config.toml
num_hidden_layers = 9
hidden_size = 256
num_attention_heads = 4
num_key_value_heads = 2
head_dim = 64
intermediate_size = 704
vocab_size = 869
hidden_act = "swiglu"
norm = "rmsnorm"
norm_place = "pre"
norm_eps = 1e-06
positions = "rope"
rope_theta = 10000.0
rope_fraction = 1.0
qk_norm = true
attn_scale = 0.125
bias = "none"
tie_word_embeddings = false
parallel_block = false
init = "uniform"
init_std_qkv = 0.0368
init_std_o = 0.00868
init_std_up = 0.0368
init_std_down = 0.00523
optimizer = "muon_variant"
learning_rate = 0.00256
beta1 = 0.93
weight_decay = 0.025
lr_head = 0.00498
warmup_steps = 83
schedule = "wsd"
decay_fraction = 0.725
decay_shape = "pow"
final_lr_fraction = 0.0
batch_tokens = 16384
max_seq_len = 1024
doc_mask = true
z_loss = 1e-05
train_tokens = 184600000
max_steps = 11268
dataset = "wikipedia_en"
MLP neurons of a small language model. Each row is named by its layer, matrix (gate and up: input weights) and neuron, and shows model dimensions 128-255. Each number is 128 + 24 x the weight over its row's rms, rounded and kept within 0 to 255. Numbers have three digits each. A neuron's up and down rows have the sign that makes its largest values positive.
A block is one neuron, or neurons of one layer that tend to fire together. After each block is what it responds to, as a language model described it from the Wikipedia text at the highest values.

L4.gate91:131148146118134145133124110148149110140141164156119132124094118135167130139160118114155106150122153153133122138122080169141080148140148106136102134119106166128146125104125118160143171149122156080096113103142117123133118116103123131131127156134149131136136112118144195100138147130110131156121116123109148106172160159188085114098115173143150141137116168094199163123134152144122140121172
L4.up91:120141151175093153117146151103116120070137122155104117153108156129121172115158107090122157138092127144189130117089147153154096098128144160136135109123139133139157119153167173137137124093097107142152164101149124125161114125069117092138098149154167142129127125154109151109145121106105090155140139102092130163160114127136122131118070122137139111126148083117133120098115122112132141156101
L4.gate220:109127153122083115124117118137138077150134159088157122115137101130136108098146146086128171148128126118141126097120147132141100114101120125110168125122099170098156134083146124141151116151131108126142068162138141113125112111106128167119109121156117125117073090107112112155147110137121143099156187106123192172125177155152126138168128143089092117130150126096134136130148126088117142153102
L4.up220:140104124109091124116137145104137151121165171139133136156122143146155072129122168096122180166112160159140178136123123119167158137120182090132147106161142092100144177095127159115125105127145187126119087119150126138151124136117115161140160166143122146159113126127124156098127101116165112141106151132123139133104159147102159121112135152134138112123093157116113137098133119162146136153176
L4.gate594:106116137100133102145143131143141166136127122138114137148107090106104128083164160136127084125113134135088137102105117130106120118101093165102127103139133170151153147136143126133115113122121128092147123086124125124111153149125149143150121130155141104119113152123152178130149176116092101093119112154143149116170155103140159115112135126149117150183120147105145115124164120116148149138154
L4.up594:132131128125132132125126150114093136146121123162172100124150140158160139103150110164120080129078168107137134159112134128136116141178148143137065132092123154140107104174124107126104116118095120143147122144158151128144097121185104119154125129144098089130129095139139121143109163104144142123114136133074119157130151117150141095080100132117082161104139142169129144122137119118136126120139
L4.gate694:151118156115152135194099103077117135116119170116126145184146086131174159203135100119110070123138177102139123097145131115122079167146143152084142124136097109098100134138098091114134117112124171072122159121115156136106140105114117102105142093071117147149139110124123142123115125108145144093145136112106116090185161104142116108123127147078088149157147166130153085138084132124130162115143
L4.up694:118129180096108138158094101090123115092104122133156175144111140178160143127107162154129148165122130114142132109129128148109143102128113166099150161091192141114130162177138144138128124124112131097122086087101166109119122126146087114158138107132131130143088158100133129143101106130128120122114118130163104097125127128136151160113147108078110119111107166148134135183108135138112120182162
Responds to: Possessive and closing apostrophes

L4.gate99:098107164153113116095114173111126155125154139139119129149150128139146091135137136136141156089087135088147136090129089146130125094146164141135133148124065130152106126167098105158099078130124129147126081140159129161149138192149120122131125100156098103154122146149176169156132109102148131118104126134126134140121160148118117161143162155169158116167141167149131137174155124132107136095125
L4.up99:147134144139146144127171121119086143148117143126141126122145115124115160107128142138138163132132152117128117144112175096128105183125101117149155105185106130066090163141129117141142098088094128103155147113085148082170134197141151138159110151129143136106113114118123106111121149103110122145121119153124162171155155141136116135143108126127105149134124157108131136120169157128129124139183
L4.gate263:168105163132115127129130130154150138157140093096173120134134105125157112115089145113157132125134122122111086137120074094164104157167159146114098100091171141179142117144131109100163099122120165117139149132162105099123128107119113112124145124126137128118108128129146094098090117097138128154126109149113139119173144117114083144127150163120126099120074125149135120100111185102116129157151
L4.up263:124167143138144156122135154083065176109140125120110154064090127184114117114117115109117116166108145122107109152126123114147139142139125112154133124142120137162081089129141096131085156123124101133131142090159152112066089119111123114145172169118130152128145102085109146119128074098127163146137103122134132085142103134128125116121107138159128127144149144123110109100139108147089176137127
L4.gate500:125104126154108106099138137161104102119139145123152135116137167131111157103116146107118119123154110109124133125102132138139123116148130097146118133136138124099107135137127167103087140172122073135144139109139099088068122107179149098108139154106185112150143144138114091156113124132104176143093148108148091157142093128146127159125154147106098120085114109131138104101081140072139125150156
L4.up500:110111112138115136143171147151169102117090140149136159169176123144127170131121134168157089134112113123112133128156134154124126117176101111127156132145156116092099144100106103097133147163114103101124129147110140142132137117149123183088128156126136091053153135106135120170120079115150113165124173118122081103123103136122141110126119136165108121110126120183129120131135137122126155137183
L4.gate682:130097162121113126138161100106111154126122122147116133139125117167115182070106104173115131111133149152112118109148085137148147134151137125121124132138079151110110129151131132156106131157116114107136114155103162094098097102129136132169138140101141127128093131121115118112164104137120151111111106163133106107185104101107142094101171155112081119170086130166104115152151119107153128097127
L4.up682:149125158139157125146170090164145140127084077132124095098119120126111122148142165118087103130141133129145092144116136152150091141190095156107150099124141143132170164104139102144130152116100141126116120148117139091138124122132120140117141122154104159112122145094112086108168136112154132129164147128157125123142132142137107128163106153124150092109105116134105136167160099113100160134117
Responds to: Mid-word fragments of split words

L2.gate159:135150115097084125144121081131072097124169122146120120078106098145148133175063122091100103110111127154176094142123108183120108114127119101197117144118117135142157103115139110134069132175099192107111135115166143120112088128093116133097127109154132107163128103127172070134139142139134111109107085126142141129115114113090126122149163168150109147131155154154122153129128162140107121097180
L2.up159:134113108148110119158144139135156110181131157138119150084104136134113176134114116090105111115118158131070082094113048149105135129150136138119122132136085095132113149130142142141145144123118158164127102142116106120115153111131112104156122119131098141102138098083076085113150157086130158176098135113116119148138106151162143120171118135143131122124167111132122111115149131117150140128116
Responds to: Mid-word single-letter pieces

L3.gate24:125126134154158144166131127185152151177126140132135156124093125114142145112092159135124118152156156132164128108107173098142104135124102108147141145099123110086111151130136152129129162149144162111161077091150135124102111139112144125130153100112122067139136148154138156144129103116146128127084131143080109133134137107142126119119089114129153132075117104092126116108198135133140155094144
L3.up24:154159120131116142111099174096128128127071153143142128098135085120148147107091133146068118127134086106135106112118112171146134147151142189172123124119120115096185134163134154137133142148122167149131108153125139105142139114132160142139091127117122131090105172184122097131106109078104138140138132197109121133147137127147100150117103087126134125097147133132147097109122156138164165132078
L3.gate47:118138139114097164173133097132110128144080118152088146143094132149148107115123097142113136134147155145162136144127145102106132160156149143148139133122102114089094145136138133132168121123112162126116147107163130083087136132109084083097130152133155080123134184105155122121131152142160090131113113111129087100171097122112137131192174118157163106198141122146105114176149104106054129136161
L3.up47:101143111097129122105133105122162140119119141118121098082122104105160084107129164163154145152126107155205156112164075133085119099129147144160119128099138125129134124150119113180155099156130101127095106128113128132130157093158138097130111128090083116128106103127112123109105101113121084176106109105107167092100172146116116122100113120136184138135148118146148073117083139138136144163136
L3.gate51:114069127156147194128102146093071111147135104150131136133128113149127106127128151130105132131145146129111162161153116115153145113174104118176143160116141115108164162128088091140146123111111135122094128145108145128138115166159142197109163045117150139114127075133113109141115132114136126162106135131141134147105117132146166186094120111100056139132158130130119136120140121106115127121131
L3.up51:129142119071124139112151152134079160148119139164124118143106168144160148156118144101101122176113118123083096125123108142130148154143178146159153141139111112134152132111128113115121121083152072152149137185119195134148111132156134130139172119075152091146178097114138117136114168107161108159123095118128114120137095146137155122097147161131103160132132200137128133135146119105123168095119
L3.gate193:126110083146122113076133143172106095148125109150145130126169080173138148114153135122112094149124118150167133125137109091107169176111176173124100126142133138104180144159161137155137080118137152100100114131101107133123118143113163104113148144154107128148144150146125098159094114121105125106108122147085143186105158132141118106138172139139165146152135124128156098128123131105147119143116
L3.up193:179130128121131130125147105090108131153129170068146131172136165143136088097154100128133108145140104142164169114139133081105129126100136130119085141096140144123178175138138144143112144127162166157136138115114093156114138130107143133155095158097146143119145107140145122159112158170149151113130129130101185145117116129118120138126151114137132133130092136101123090150182105108125165165130
L3.gate233:118115142120138104150112147154125104155112120139135114096107167167114160163136162119127171138172187141119136097113118130126160124160124158138155146098107154131135133112130117050090109109139099156145069066125136133085139097156144150132141136115118133132154117134137075136127098114073131174118085108125146102121122135100113135164074138196128129174127139106166117165109146101093151153106
L3.up233:159084128143156150147182183107139158093147159128111124093111147131148172122127145137131080143141127174128112136106134136119114116117127105165144156143112112094123127132150109201083135137153105163105128121111111100172087129140125153137135141150088086112131173087116141074131160081097107145109137153116141123103154123131116175180121185129103137131157109157135131086151133138132129132123
L3.gate240:121159115125118153110154126161149131135088086136134103202135121128130154117104091108130089135107116131137157154134088158092133146133179163109108126110121132079133121139143126108141141145109163158090135137110127165122153139140175129109097140127176138157119117142166083123136165138147138127105167126110127160096132136116117101126171113182115133132134183141110147126176147120161074131142
L3.up240:115151179079130147090172131135158118165112092153156118132121098094113120156114128134128101096093147140112146126120113123150126102119122141104138108110151091124138120127141128111142122138116155181104163154157148181145089171119108117139120129091140104116150093139169130132107169170084173125097135127128101145095125112091128172133170130089120162127099130121137142086155189082122134108110
L3.gate285:095162129131117137066132124173089114130152133154161163168090148150158110145101112121161100117122092129102117139134117139142081159124107145154155106109100149099077127139085115114144119123182141133106135129140131102104095100127119146130153158153169123125094094145108148172164135133070124108128142123103128092092124121080123102113158119147126117098165156114114148096146149160125116123123
L3.up285:112100134128128146093110096092146117140158166121123123115111117150129106169093133128134153132119172098068125117133114114142061149091120118171113139149150138108137123145113144118135157122132179124132160131150100124154091168141107159116154139154156122145132129105112095179117146152149123159073102165119110148176095099101155133115131113090099109113120140136148138126135147108192076163164
L3.gate301:118107139119083159147143122085165129106139104148146151153107131135108106147133097129142155142121125121154144121107153111114164106113155122158133130159123153115128177113139150126108125132132110110132109093137123183113144105127108157167143078145126123153109137113119152109161115110115100150107125097152149119111121130111109159144117098143129105157085127127120161093116144116131137136113
L3.up301:139066142185120132137135111124113123086162079128143179173152112160108144145102090101125127163150117164155131181134113104061122109124114101128156156126133081133149157155153130141097124087137172140141137129143136173117091125116122096107091133144157127145127120105125125127164105117102118140122154104147100156131105122093100100137118052152138156133105129121103099137093133123102139137097
L3.gate322:126148120086080135132132182126080125155118102068116094150135110087091201145130124103164101144111200141119189191123091143126111181107137123151125134131142091139083106106170147132144118142143151146126121114104143109084116142140118145149139121113128121119162169160101088141128113066145149119103107148107142169108164116133117129137143102096132132168135123107124103110124115116147150132152
L3.up322:087128136138105131143123089111140081139104157086162121095138152154148147144138137130118169132114110120134087192114123152082076118112149102120123132141148121106176137114136089127153159148144106129116157158129092131090160121145128146168124122093133148171128159134117126134149192125093142131135121136102107134100111135136119117151101098127110127140167105150138155171111073076128111157165
L3.gate354:132106109117100118120125101120157138122116130164100130120114141106103096124103144122143150131143165173145101106110104157142153116144133128133133078103140125092110145143108100169162134121131127103160168128144127104111148151136104092135158156160152093162136147122080117138147123103136101143116136133104117120104116099077088091092136159160085181154130142127136133077125131094096187108138
L3.up354:118156142136149120143153137139154138140122127123126123108160127202144149100082155084103133149125115124112147101153172103134138160120139165113162179123120128143161102101126094131090152140128181114085079146137137110163127149093106154140117099143128098158149138157146169150151111116127115169168105141118119134112181157126120101111138154113122101121139113125135167149148138101127108129134
L3.gate386:090168118111133143112108131162132076125139127149135103113133103169158134109111125150138168157152168145143107125115143143135102088108109117134097113116110109147177144132157142132113124108081145155115108157150123149109127149106129061106093169127099140138125093158144130148089127126116132133128134095113153127106130117141114140191121161111133113130172144104136184126116124102126129110167
L3.up386:175180137154095148131137081168146101137119112130115126155102102143176159129122103101057138125123127103170085081097118125132129101148145178159132172157132101116141179167104120117092126118115135111142120156120144112149111144151133153127120118171093130153138133165173124151125134169098109102134129162140143091148130146136130079076099133203100149109164105145144133115106131146154117132148
L3.gate459:130128190143118140136093150110152123071147161125130096112111152122146151133122129146134182169143121150134134114156144134131133151127113172124146153122117102141165138134122109151112161099089092138138105124151147140115106114170137094134119108118129131094115127107126146129102158148120084193114144102128129095126105112118111153127163137135160152144137139109125114139173118136159117108110
L3.up459:102163156141121137124164147127110173150132148135137111135096099145104140127141140140102113138122097140130149132160124163112119147111114124131135129116151078144160168127089110114067165158118111117134101104162120119133157107141145147091171132142170099118122188083145114101107102175110139135180110113180103142086112130106094095139127114103116132143130106131157156143137143086116131211103
L3.gate463:137139167104115138149113135098122134127131143174136141111123115159117151138105108096143114133129112116120135106117132062181099138154083099079090155135142131137124063150148088119143072130094138155141169176098139136091168115148113115121125120122127098116183135120158159146081156154091139122099136126092174129164119191104165134150170097143129154141149108108122125133136127162109149144096
L3.up463:127103157130111139119121148138141116112148116163177088092090122131123121096129105133186145139112111117128115161133142089149107152111152098164151151151092135167143158135093090174140133154110142107146140130111103137138158108143167144141125065115091121114120066079155158155160119158154118145126104127073108156137163152163192166106119128144135168102127145080175148134137132157116128100122
L3.gate615:104103112148079165124117104140115137141124136109106167108159095147158103118151166114135160142121098130095074140131110138179125138120092127143174134121091086145139160118105102134110117093180123092106162081120131114119132167110121108122127098134134153139120108141125126177113173129173150139112177118099115156127127156158188135115116156073079146115184121127127147163125129093168125136154
L3.up615:169108149121149105114139123142131133095142096162101150084138116153157100111146151136106124112116090139157082118217096162123102124174155141156134132135099125109141121085110088148154143142145125136120112117099101105094108109155164136106182092135113124148115136128125105122133150129138121119113132124107102132123113140156160124091147139125100137147165103123090156121066172122150118104137
L3.gate683:099120132141153145161139142122117148156145130150092127085125083145098184120152130107139128116120123101120140145160121198105117086125136107135084129094130150123140115138106122112120189133099114151149157117103119122076106107139160153116149133163098122121084114162092121150147169115155124140070126085131120129124128157117162132188138077117133111185131132140186106138093152150184123133119
L3.up683:148104155169113137157175088158106128137138148128173096118185144133098125155174128098101141151103119145109110136149096168106107125103119090097130154116134103119122111149114107153129138151140155099130143133143128134105137149092124095110131130098138126170121177120085099141130079152125164127113146146164125122145114142162125126127130132143132088113081106117163186123129155062123101131137
L3.gate699:119121126168123150103131143134142177086106169151139105136111159108137132158126134096115140147075145087106126132154085110142158119099119112177150108092125076139110109144128078135129152092128118187130147099129129146107127162156119132096131144145122123122148134118140101144104149137152120148115133109126123165150131104145144136187146129152141155133170130127100120079092116107113125131127
L3.up699:128126139115129126105141141115127152159116191104111145139096101148116158102088113108148142149154134137138087156131143113108093131106125126108121119149136118095154100134118112151113128129119121154126149090128140105105068137150112098105137108139096109135188133119136105146156146079108160168120151140065116140124160121164142123122141145126167149137159145129099128135174143131135120156139
Responds to: Early word-internal pieces

L2.gate439:138105150102158092153141103175111173139108178122145128150131122121120179139151125117097131140150151132069113140077123168106144102124128119128160177151153118110152105104114099125117111107144110079112137171126086134153169084117129169137162131133121123110149137095145129113140131085125128154127100127126097148121198146175116119135107154122149124147112123079117130163097132119112134116175
L2.up439:089123146098160127165113094125139128121136158104146134142138115127091160096143115120112132152136165117139177122092111152154131163155127145127097104119135106101145136105142122156143130124174113127150146143096111183143097126158134100136150132169156121083127084119140080115149136075125156099142131138093126157123160167159114127158133121145114123174105107138169125143094128130139118094124
Responds to: Possessive markers and pronouns

L3.gate2:108136171124119158155143136122135142118128142092125123099160085164171147152098169109144160139170136139117116158150106119109101130115136139130127133130108128143118164130136136106150137058098147145152146139094109116092138145130077152148116139136167142175090117113123123115155112100124119124120104152105101141131154180114122113123108110145152128138115153172169112137145142137133112126152
L3.up2:138168144099138129133118126138106120093081171083122154121118134155107115152099101096117130140106152173108094117131125154196163102115144143132139123097121119097146101116136160130153108067128120131088109131111149136107105124080115134182134134092122104150122147126142125163142124117130123135152120085099127122163128147131098142128140112150148173110137144145181124119106127102072134134091
L3.gate16:121148118118080110164139090117135146112162102086124126121176135131176155158103117119117129143053130123129113150157134134083142157096156144113168092121135106148087181131128118162145110119170124134111133129104133175145125087098113119158141139113119153134122145105123105123154112090109102120106114144108120112178109114132147123124127128091112164088144137132144102112126179104097107127127
L3.up16:115143174162089127142140101115153135101124164098110168153164201145120128097137140099121191120147136115115124096142132094145139148115154084132139151151118104127100128123125099135143138104124138118156148161125122094110126104117130141167125146131156130135112133131134142094109164105110114135143145161092112156127123161137094090145121103139126123142105119100107119082125178115089117121175
L3.gate40:102123166106149138134150112157126099128131138140139111143148102102129117147089111111104136098116113125087114126110123118142111138156120171149106137144142103114115122111149133122119122090156145101126133078129143141119162170134105124136115150067167141089084136121122110100126149157126123133105158130122109100145172134119175128112174134124130145123145108160162145121076073121104103148130
L3.up40:119095150131121080132112110160152120127128158153129153128109099184150111149120128148138125084165115132110149129134104071163077169089118159136078122109152125122154117181157139119110122122116131152155117088137147145154158135139170127142154151147139125128132164114090107130120136144126113133138134113083147108155132130133123134116096128115117089110176126138141164120127084116159101124131
L3.gate107:071112142090095141125143112145141133117142069143123134185118140149136132134103129195106067150170140089119099104134138150154125097072152121112111135130083174163101132106115136123139157108133121166111138129127104126119096137163126159165087156119136138153105134117112143109114136093131129081133106133129132106080140129118125104139140136088111136135159094110097140131152087169132117113136
L3.up107:129136121092131119136091114105118174140090153142115108129095117087108163112128113115139151138160112142121109101127132157090166117141122137105133128150127134104170123116099140135157118137112127188112144139107141093115156123170104154170094131124117106163105119177130149156084124160148094143136083136123136131159165123124130133138149125137123138128159149106096118114129095150112106134151
L3.gate134:157126149125120116162117131125111146104105140151119153096145168162118143185123098097119113094125086135134151081086121123107136106093114115162137105172138127116135116122130132162139130149128153092081120117142111116122105134101110112139135114112144130135121127143146092119129166100120117136137098100144126117123090097136132108138108116105113123102088121095170110144134165114128130116165
L3.up134:134108146126141111172108110113169119087147149133162160113079133143170129172166140119140116148119124128101129100168146131115159135137109127119110102131124150179081116118144107121101104091107143147127143107104158173121124132095154175133103156101124147107165128183077105100137124126119140139114102134165090146134106116095125142172172150109100096135113114133098128115121075140130152115121
L3.gate174:116100163089089145139119109153149111158162099101132101142147127134146117153143130170126152152101143109114123148119163125128088151134087154114090134094127156087097175119059137104141149078113154169123126119135166161102139166143142133145113097103115136183138094159127121172128121115099143127135102100100103125133153142156133132110169142082154169130125138133112132139159118142160129107145
L3.up174:146147141134149106139154140148138153119100163119127121142116167131103117083150115160114137115116133158133108137063112092126099122098122150127094145102097114111102153158069157170100079126085141103049081141122131132105171106137125117151124117138118150114100094142140071138105126110186147156151110166158116156109138125117083156101114159165138158108102112101114150135132148149137123109143
L3.gate274:104141103153140155174060119147157076116132118163104136157156117179147116141130164119152135140150136149169116102147124130087103146140160110136171112108127139122090136076110083149159109153146101110126137130136150118120091153147097122126144135151107131119118113111127140137148094127095098118135157131112141160179120110134160095143122128133132084129122137134104119122133167098128108148139
L3.up274:137154153099136112192128117139163121147140091102120065149133132134144129103119117127127125095174134105109164098129149149136077078151124143076100159115123150113096135120131173117116089096118120076137127146115108119100130150127131145126122122113171102133166113139167081061120103121091125131138106118179125148180150147151082139163120132129114103157153120124149111147131147101097143135145
L3.gate339:145165137138148166119136114168159111152146099103160161115139159118120133127095117161135135144122143126082138109137127131139144139133135147084134135086155141087138120162123130153141092111085109126174108128121137119164142151097086104082110116079110101077114072189105099135130133124125139128135137189107153138124110139116136157093141118106149143135133150104157125172145105102105126143156
L3.up339:148144167141133177150131115132138109137121138115146135137125132100130179125144100135161143183162104110093125131125105101099141140135094129152127107156126123132147132146068123124142119118075164085136141135128175113129128114090141134133129162155125126145098119154133136160182127098132156141124155114153113109104143136133094132123160111158176152105110143104142156155127205134104122162141
L3.gate351:140143160155097149160102126122115077166098129170111131116131141151166147125123100139158134160141108106146137131119096086161179103110114133168111072119132133148150091166092121140167150143185091088138105119144098136125115113130149144101113100126173140139122091132104098098115096145122138129133145177107125122139150148141131125111166131143153127089086109100150081148127121141151107129116
L3.up351:111105149099122101106183118133107103121121133087138151148072122094093131130152111131127115144053158141140115109152140139126129119118142117162138128124158103155188135158087129140104128127126142134136103125158157085105140166155151128122148170167109156138150076125125090176159109114126143112144113166106128121095096127160123098154072135150137157132138112171150075109135086115114136117151
L3.gate353:093140191116136127089134135131068132140119132121132149100131170131109114113153115083133129171124096151079155156154134110117101122152112118132112171116153148144107151143163079132168119104180071126116144138125117105086139092160138140151139171134122133161129083108148125159087149130131119098124135139107139115091133157158131148107172094112080115169120122117133102146112128147150144118100
L3.up353:132104123143116133125159157141138128155101118095091175113111160128112181118083193111124113154097105137112091130113176127141138124107146171134108147131159141149111160092131097150139135114156105143058112168093113142127120127107117115129152117118181154111077105078150131121181134114123103104115105135109155123105163152144159158147124115134139155133116158100123148094129111113085147147131
L3.gate370:105154159136131091122159085118108132112099154141130120102155135091124129088135128137147128127126111182140111145138141083159115105046109100167145158119145128120101125089126092113111132183117132121112098137186126146110128137107132131134149132148133121105104128138116143135140123111114121105124108120134147144179095133137143160144114140149134096134183164166133154108147126154124131045131
L3.up370:141133161132156134173171129118110136108076085156177083113155118155143119084108151121117132130080132160145117158144105105112126099117163092151093118157109139121141088111136121144137134108102151098138143154153164116132123135141121109160126156086169160128099112155143147120068126131091106091134127155117119174153154129152119174141170132118143104075153133154156168101123104118161119137094
L3.gate413:127104112120087106139123131122157143108158115129083131140150138171128111105119181132086137124134172106154134081195142119163101119128109146095131110091112121135109122165130088125140158149111131126160139082131169130137158081171139121092174146138119106158126080152087121129112168131116103127138123152140110084141141131075131077180132148132105152113139160130119112174113177138135114126124
L3.up413:141134138143123137137168141115126119095094156121140123123113130104124117156157168128143125138103128117083156146101110132131155159156115097133104122098145088132098118099121109131129122139102152053106161161148147118170092125093169157134173147110146110110115131139092113146159122130164109097129117095125114118128149124116174128102114143099123140076118161105112129108155190109129113133118
L3.gate422:089098144111133114157131124140126167110154107154143141106138136153119170124082154094146128089107216130119106181118110118104181130121083141106085144106098137157115172133168142104121151104126157136129109113155145111069143133112130139109140123127146160146160149142092105096094102139193129092136114087143146148137150129134139157120098125117148136098129116146153100107066117129133145136163
L3.up422:132156143114138113115099128092105160140081151179117182117120115132141146112116140108121064087119134157107128142108148120106093165139101141107150148125097148117132128159139112084107111079124147150146096125115118136158125149132141150117157121135125151140144143117087140105109117101163106082094164097150098138102159119154142114117155158127138156117165134132144157113093140138130135113129
L3.gate430:141150173129136153140125172123139137118122116120153114160161104126120132151073125102113127169094113156122147158136170068148129113129141112075122122136098106113108163105141105105139148116125142165121158155141116110121085150092127107127112130112134134112156131127098146185102142126126076114135170141097097124130172144129183151163133141123102138137124115186112114145124125110113147135137
L3.up430:119156102150131144142123125145179136097125156121154183158171116098128136106131084138161087137117134122125092141128142133128162083148109110095115152139101123097140107125121141107152097132125135139111139167138140141137113143103096135135127137109127119137134102133110144111135139095122138107127128144151163093102139182115083142139148123100141126093128130118108130164184134128106117086103
L3.gate612:126117171093106134134119105157092114193112177150144134137107160120116138114134123097117117112123128090139127149093123154159172105107125150159128143144135133106163142106142148122125129116092153131132127168140106138112124106126139093147117133082146070085103133146138105136145130117122142113126148118174141103132105097151086075145135103135149110143116145160131101131104127122129150142178
L3.up612:136102154124110145102157129144113150146146097105121157115134120113093128118140149142119126128126141207134128121079101160123162137154142136139132114132184161093136148106117130088153150082142132130171087102139098156177170080094140123115147161088118123120116102120115142087151184140104144131115138122088063111190152082118111153091124122175139140137149126118116109133121111142084149104081
L3.gate680:126072127135115142117111125147102073139090171112121144106160163121129120120115150158153135113124109135150111173149113144135116136144131140132157142114139084143109118118151125121114110130157146173134074108142124094132133101100138111069113067080162131082128146084118105094135131116133132150111153098145120140178143082121156132139128142149104165162157131150110155137098124160088118117141
L3.up680:153134159144170125111124097092136089127117143102126106143112165097115138140125151142130109152128137109145126137140095128119143125114135146073131124114134110121131123118156190103117118091159141088136105130100120134105140149085150123154107129129180116151106176138087118178139135085104154133124115150101135150178100143126114152154126131151122117135163119118140110133121087156107171109099
Responds to: Closing quotes and apostrophes